config.toml
vocab_size = 2277
hidden_act = "gelu"
init = "uniform"
beta1 = 0.9
schedule = "wsd"
max_steps = 7914
MLP neurons of a small language model. Each row is named by its layer, matrix (up: input weights; down: output weights) and neuron, and shows model dimensions 96-191. Each number is 500 + 25 x the weight over its row's rms, rounded and kept within 0 to 999. Numbers have three digits each.
After each neuron's rows, "fires before" lists the tokens most often just after its 100 highest values on Wikipedia text that the model never trained on. A number after a token or word is its count.

L4.up148:532523497510476474518551488533506542521511474505501471484478505420452520522488511494536527540530492499531494495516517508517522492482560524529529475482491482538466489471457531453581543522516473455460509474507490521465507499529511498481536442514504488450455509480511505495494480476492502490
L4.down148:539473467515516509506490482480500538508507492484460495477490445493471502469499462511502460474523508506495501486486445522478478508472528522507515557475527499489473526511495490540542545543495529496535533464503519509547479513503497479500485529452479473477500456479509490525474526485493440498
fires before: " " 38, "op" 9, " |" 6, ":" 5, " in" 5

L6.up467:508525509486485468509508512471544497528528462515521513459480492510474504518507492513482496521465504520517499503486524492485523459521522488502536506524461483524504509473482470525568533505499479500470470507505508464491503511495484520519476503532489523440429476488458525507409472488551535527
L6.down467:491529470505489471490485507538485472479521510519517496507449457482503501505449520494463534462506501482507504446479454474520454495565492535495481491474482500488502545493507501501514485546495477502499524526482477497516464487499513483496500484511477481500538526498488509478524497541465503521
fires before: " " 57

L4.up622:502485508501491506455507490506478541532591450464556513454498444539481490480510491469478535492507497497548488454562523500499487474497530563516496471502524495542492511522512466532509498480514498531467484507515459498543512476494469473512496485527514507533462492493488499508493534441498519499
L4.down622:532552465471528500513503558499518486486561521511517474464489454493510457532474468504481520477545450530505498524513456501512482504510492536488510498486499486519512488537473492511508533518497505512492498468466481491525482526506485458502503464566443494463476524501532492500516510477490509489
fires before: " " 25, " |" 21, "\n" 5

L6.up479:487442488530532511484539474513517499512531498524509456519456500518480484528548478494479515499491519512523469482454525476502509536468528508504516464454510475543468498465518520466484491535536478486486473536540488536495513471483509479562498502497518553528480521487494475490505484503473516473
L6.down479:542474523517516517464445503489503498489511524494517502484495496540511525523506482488556495517472487528532474486505530473501525478540516533524500483478475493501463480498518487499485544477516490476503509543535518496465461489464466476471482519512503497508488510502495470498464520480516526516
fires before: "==\n" 21, " |" 19, " |\n" 8, "%" 7, "s" 7, "==\n\n" 6

L4.up188:526482479494501523486467499466493544470528483505499474496471506492494510490499511503468518504558508473539507510550505506439495482468521492542522477481479473561495450506424486528451535447515505475499493521527455522513494526506474465515491452494543526497515511495495483516512477490495486489
L4.down188:511446511549476511525441520526535531467516458470481511517515498502510533481486490511440482498517489505514506544509501532435470515456529499529523479511485518531521494484459520524491501505505475532503525498516565490485494540457508534508513455515489513477497482533465491495499480470506476496
fires before: " |" 27, ":" 10, "ed" 8, " " 6, "F" 5, "|---|\n" 4

L2.up13:535438561502521539483494504502520484485519531496491492519482443461544454512506534474506534537542458498484498516549502505476507451517508518476493502501495520483503489491490477505506451513512541517464452479532476484491498509490482524498506532517527490489489506455437488477448474484502532494
L2.down13:508481520447523488499498498471512473497467485538526497455529505513486467473495505492512498498506450502519506502512567481520504468480529498464532470492490558544522507512470490498495442548535512534530497511524502503532493433498503519503467528499498489504469548505474534475469487509518526488
fires before: "-" 64, " " 5

L6.up32:500461489470493522474493500519485509537525519486477530510451486493568473480503520496490501472503450501496520503520518489489522477496495496520508495449510502564529507465445472529540490479487498530459446539499470534521523527505478492558485532547484463472514498498555498486489532470460479504
L6.down32:497515496511525472486557510517520495486516503511459489519522513511486531453478530499488493505503547526525477508494458494482471454493497479508507496501484496450520546521566492492520510503512486517457516470511478479517460499494490508501523522541469490503506504456506517534496496578502493504
fires before: "ack" 16, "em" 13, "ract" 8, "ary" 6, "ended" 6, "end" 6

L6.up464:524490440539503530490487517527524509488515506535501495526511505464527491514491548501482531500563486500488499479506516499488496507502490471522463513526472478502495524495472505497521496490462551538535508481525467547493516545411513494473533524465501509505519508496476468436497495494483510520
L6.down464:488482512504509524510516522530473506505519498447501468475465458497547518473452503470508523452557490466524502477529456534483450500476542514542491510505496537516493522480510464499510477505484525533511496501494512478518500488525478455484488491522488475498520508558513535519509563491495516489
fires before: " |\n" 31, "–" 11, " |" 10, ":" 9, "3" 6

L6.up30:476441508470567514435486525507496502467547500511506497521485514480528464524547561495534523518505492517497473548481512507501534477490524490520507495511474486506491447529487508497486499492542515509504500477517491538522512518444455494483499530532510486479494498502472483493510511501482500504
L6.down30:500506506534461471485519517497515474476485549476472495553526508494497483506489491476532501492518518494518470514508486506526486531480505466479479529523512453530476516513496510482464483495479514511487513507512492499516486471488490519501511546489469493506512473513537527486499501480470488464
fires before: "-" 63

L6.up300:497491485477502490474491499501537482483524487468532521493501503525513498489463509518543528466502552493488479516505519482512516509545536478510459533532490475553511527506510445494493525502503471496469524519468513471450509526468499505509552489481469499470515480531521496495495540460510456537
L6.down300:479482491470510474513545504494522473483528526498510522484508510484487466495536476434531502493530480444527502472512522493509535483516502469484519470505509519521525509484577524508526501498508485488518463487495466499522506493531490453467523536487486516522539489485504510508488530532478497457
fires before: "." 43, "0" 7, ")" 6

L6.up701:519482506487527552502506487482491504475513501523531504506508474533475505534533474492470494495514507475489522494516540473487531524503528558497511471491466558484514481464532493474533468513486551448452515503546494495439519501519504520518535481478506457483532523521504477479486506430485506511
L6.down701:456497490529500501489497445504512484524465513465496519533486485513488497498529520510494484466470500484514507487533460490541477524481548449488509485524519474495514490482489501489467567518473476475485497457451515545499495483474468479543497504531517489557505496494506497513496513486585454495
fires before: "==\n" 27, "==\n\n" 13, " ==\n\n" 9, " ==\n" 6, " and" 5, "===\n" 5

L9.up629:540483500501489518486468483430452510538533486487482474507481478510463477480487493511510467533509513496565532486492544495452529489512498521506532456496509517503465488527486515497491470501526498478468523540521480448525485528493480509512513455488480459449531465486501496498503488500496488549
L9.down629:506532538504529545534479506490536488519491573492533504461526515517550510480516465489505515506508503467495509517512513534506486463521464499512487545498499476471497498485515504469486455496506516514472502507523493498485522485507508476503479472500443512499460516517479524505455528533519545502
fires before: "ed" 18, " |" 14, "ated" 12, " " 6, "ation" 6

L4.up458:541483489502518500507504526449528536533495507511512459509467520452528478518508524494499487495504569511502501501515489494495506485497512498542499512530490470559475512462512530483477476457525493511500527553532486496498501450463508455541530510485533517482489513520467488501507491444498527502
L4.down458:516468529507503502462498491512501563498461509522500426545517486513506459525469500499516497492501522521513476444485522501542520520491493471514500540510478516474495479513526475516521528496492501516508507504511525482474519471499508479493520470545442544500491524513534484512533522488492496508
fires before: "|" 81, "|---|---|---|---" 8, " |" 5

L4.up732:508511502504539532506548559476507515518504517499476485476498493501494516516505519480502497468501523527525520492469534499476487440509539502533521502489535493564479489448452507480522492504543480504464533547543510476452502499476526458513499480528537520497462513481450508480454521458497522505
L4.down732:455536529500496446481497516465528524496502476537514481543502491505487525527485479498499524500515507501486453495534480508575479479524512489493483507488439483530496521471523473489504516488493483479504523518474501516514515485487444466539507437469485538481478512509510509468491516541523455509
fires before: " " 72

L3.up697:552511479504443479458524511474483482503493457445516527493500477503509501466537514480463500501461542482501503511487503466476498504539498484535495501501509471511529491495485528495518537527552506496505503503494506493482538503485485520527498522477522498544504478508488485484471474484509527540
L3.down697:502472504486503505484540524458493508520512529525489492508525519451574487496485482505505520493538517508497506527496536518525496490456497543537501538505528479519467492530471494481473465499472538511519498497493541508519483492495514502521503476499485511477511500458500507495503515493490479480
fires before: "," 14, " of" 12, "." 8, " in" 7, "ic" 5, " for" 5

L3.up302:498512504539479516520523508481498469471488514556491513501476486484481490523458586501499530475454548471531517491485508500479523475539485498537472522516479509526499479554510476534522484457473481528506477519551513492507533503510497481499485532490503492524511486488500477505473504483531515488
L3.down302:494509527465512499515484540506519492494503492519471471524516503480527511526503494478484493526529509491506529461486510530485452552477515522475488496500528449484497543454474494528500482514516526505518495476496485530498500483476498515498493462522511528510477539505479494531524474453481482496
fires before: "." 17, "," 16, "%" 6, "ant" 6, " and" 5, ".\n\n" 5

L4.up505:524520487518505552499471483527510507445510486488531509450476525487475511480478472517545534459463551545494518503473517499486528524529492459486474471489501468515518530452488458507521528509477528474545497502459496483459534489492506501527526469454531491516499544465476486527470507481516510497
L4.down505:458469544524508491488449512502520528526533501518490499500504489487523459486505507495483473526558479533521542478518532506521430480505482548527504515501507518437512506513532489498515513510511513438508496492527512500488481503529481507491479509457467480496498500542483533465531470487525496480
fires before: "}" 16, "C" 16, "=" 7, ")" 6, "m" 5

L9.up20:507485455526487505474531493490489525504535503567492530508501500466486529448511560489544535494497461434474520517527492497517498496525506497515466505463434477493522459526476503538511451479504487466505494492525488547532542503486513521517517514509493527468504467491485524470494455472459503470
L9.down20:505496536511521500497528489503468543530494516512499511497549510475484521486479532523465484471510466499528490522543491485502562536517522508511501518451513500515442451577474513502506474518498501455559521475495475495502482493515499555469484510488566493519484515531526507468492512517477523482
fires before: "er" 29, "ist" 15, " of" 9, "\n" 4, "or" 4, " and" 4

L4.up449:511518481528500534503523530476498502454519501475535546458493524476502486526459519484515517486522516487514504513527522493502509470501496474535459517504490490538486518476460494462533480475487487469457484564487490501432508517488521486520550519523525493469493490489523487525476537476548494516
L4.down449:519477515545516529495498530509486530480522499499479502505514533482508493500457513491500473538451526495532519507501512484472502496488460494470509502482482479493534517513528495506461528515496467493518505509505509492546528503487548496485447471482525511453483492486471479500532459483508506512
fires before: ")" 57, "." 6, "}" 4, "10" 4

L9.up415:528488522463510493512503468462528563496519495484514526475493502500456502520502492487513508514551524543486514446479525509503529481514521498548490499465504486528489481510512498452512491481510495495534492502542517514501516488445471530490506506476515457486521512477509492507508462508488447568
L9.down415:449519506505523522498509483522536460512494502484489486523520501496499480462473500486532490465513428466523484511587483534479480477497502528458486550454457488529500466526472519511488513511518508515506513511483487487460498462483479525523495501481466477499508508501526519513502525479520503464
fires before: " " 32, " |" 20

L3.up522:558503534504487541518567492492509515478480526527493470508502488453522478499472535495469506501472539423488497515534513514490517474575500516518513501501469503466517506480510476493564506463513528473532456507511489495472508505519511489508514539487452478478510525495469491515464513470500500495
L3.down522:514470533451515552493462538501525493463483520519529463478491420448506525503542527489480478472508494513483505536537536518501491471478543528517490466508491499507525503536552498533463478477518511517465517522491527499471479466485523465474494518538492498491530493483503511496461494463518518527
fires before: "|" 51, "-" 33, " " 5

L3.up139:556488512500482534441505539493520480470545454496519489478489465478487443443533492494496511464488557445527517479534484460512513493535555559486516450500465519498553506494548518519529503524511541479470510508493514461454496497470518487534515506496508484505516511493523496498481476447477498522
L3.down139:509481522528553519518501526517474498504497495541477464495497542501464491513515539493463462472528511536498520479463453481497469549510523511532494510523492501484488483451550459475544447455454538496525501503505492477511467518523495454491515493493498514518531463513480507504552521471473474493
fires before: "The" 16, "==" 15, "|" 7, "In" 6, "S" 5, "===" 5

L4.up662:489489539451448522504479482468485544518518503503486492445461494519491483507559490493491488519523479517473516501512503495464508520494521565509467460493445481488470482481479495491492526538501524454491476486531471498538487521509483565524502443485555509495507535481484508480454505477497526489
L4.down662:445504449481461451514480527501501485503529499494498496446522501451521505492509506503531494497538484538531528479480484463459520498493552475497484490508516512533522490490533497463490526510553518512517538485496509548483481507500472484478501501507492494484468516500496478475495487478456511514
fires before: " |" 19, "s" 12, " Al" 9, ":" 5, "bum" 4, "ut" 4

L3.up1:501486517491502512526476549462468495490515439485542495490477484537494512513501513498519513501523499448566524520532537463486526527500521504486504504492474469536488523503475502504493488512505512497485524525533492474576456474511492527493524461544553502502503506519492494464456464418510470499
L3.down1:498521537448531523529514501484481512518515534460488477489481521468501486477499477509456523548526502473510508497513519490453488519506503466499521540483465496507520515497507516490494496472523543504480501503470486514486457467424487521479521520505510523470494483508510515499453524532420532487
fires before: " |" 18, "s" 9, ";" 7, " (" 7, " of" 6, " station" 6

L4.up323:520480449504551485539518532527519482464516480565536507488462486497531460523474488507530531519475495537538509483496487502482496490504499509527528505480497510519468501466479507528478500466522489531486501495472469509472486530447497482482545507529499475484444518502483480560441520519526471513
L4.down323:541502496515490559554533507534481501526484519460546480526511454476503536458482472498446511496503545481519487440514496491518490500508501490519482460507480490501496464500510473491502498487500495480518521538478491504462535474491512505489509510457499498545540474520513475486554497460490481495
fires before: " " 62, "l" 4

L4.up180:502541522462453499510534488468490484540500476476488467463488521492509525509488484479476498492528464468513514502504540499495500460494522538493514501504518489496461514503441471500535478502517463480475487533504513495489499492503504513501495464545535460464443497492456489545500540492514520508
L4.down180:489509523466497503501503530521520473501539498542463469503489494513488556511462478502533512461524466519514496494479538516503502494528511494486516507522491466523506537492505466491511482519522493545492538543515469512520486514442479541452532510488498477460525512555455541501497553498501525487
fires before: " " 23, " D" 7, " F" 6, " H" 5, " M" 5, " C" 4

L4.up763:509481513423510489514520463486491508481519511495517480479436484521510490475561490476499507508528472528485476474524547517486489508509542547523479449477502527483451501502519514519465505547526493450483514515509494493490508494515450499511532464501532510493470504504509507485506490485524500495
L4.down763:498472462483496523513492511540494401474509544502464495464496507484508467499533475492461504534543507484501511495501558510477483504495556485482503491498511499511503470500463451518468515522496524490518520488537513480475468496497468523508523438491570518478497497449484503494485489531513475501
fires before: " |" 18, "s" 12, " (" 10, ":" 8, " Al" 6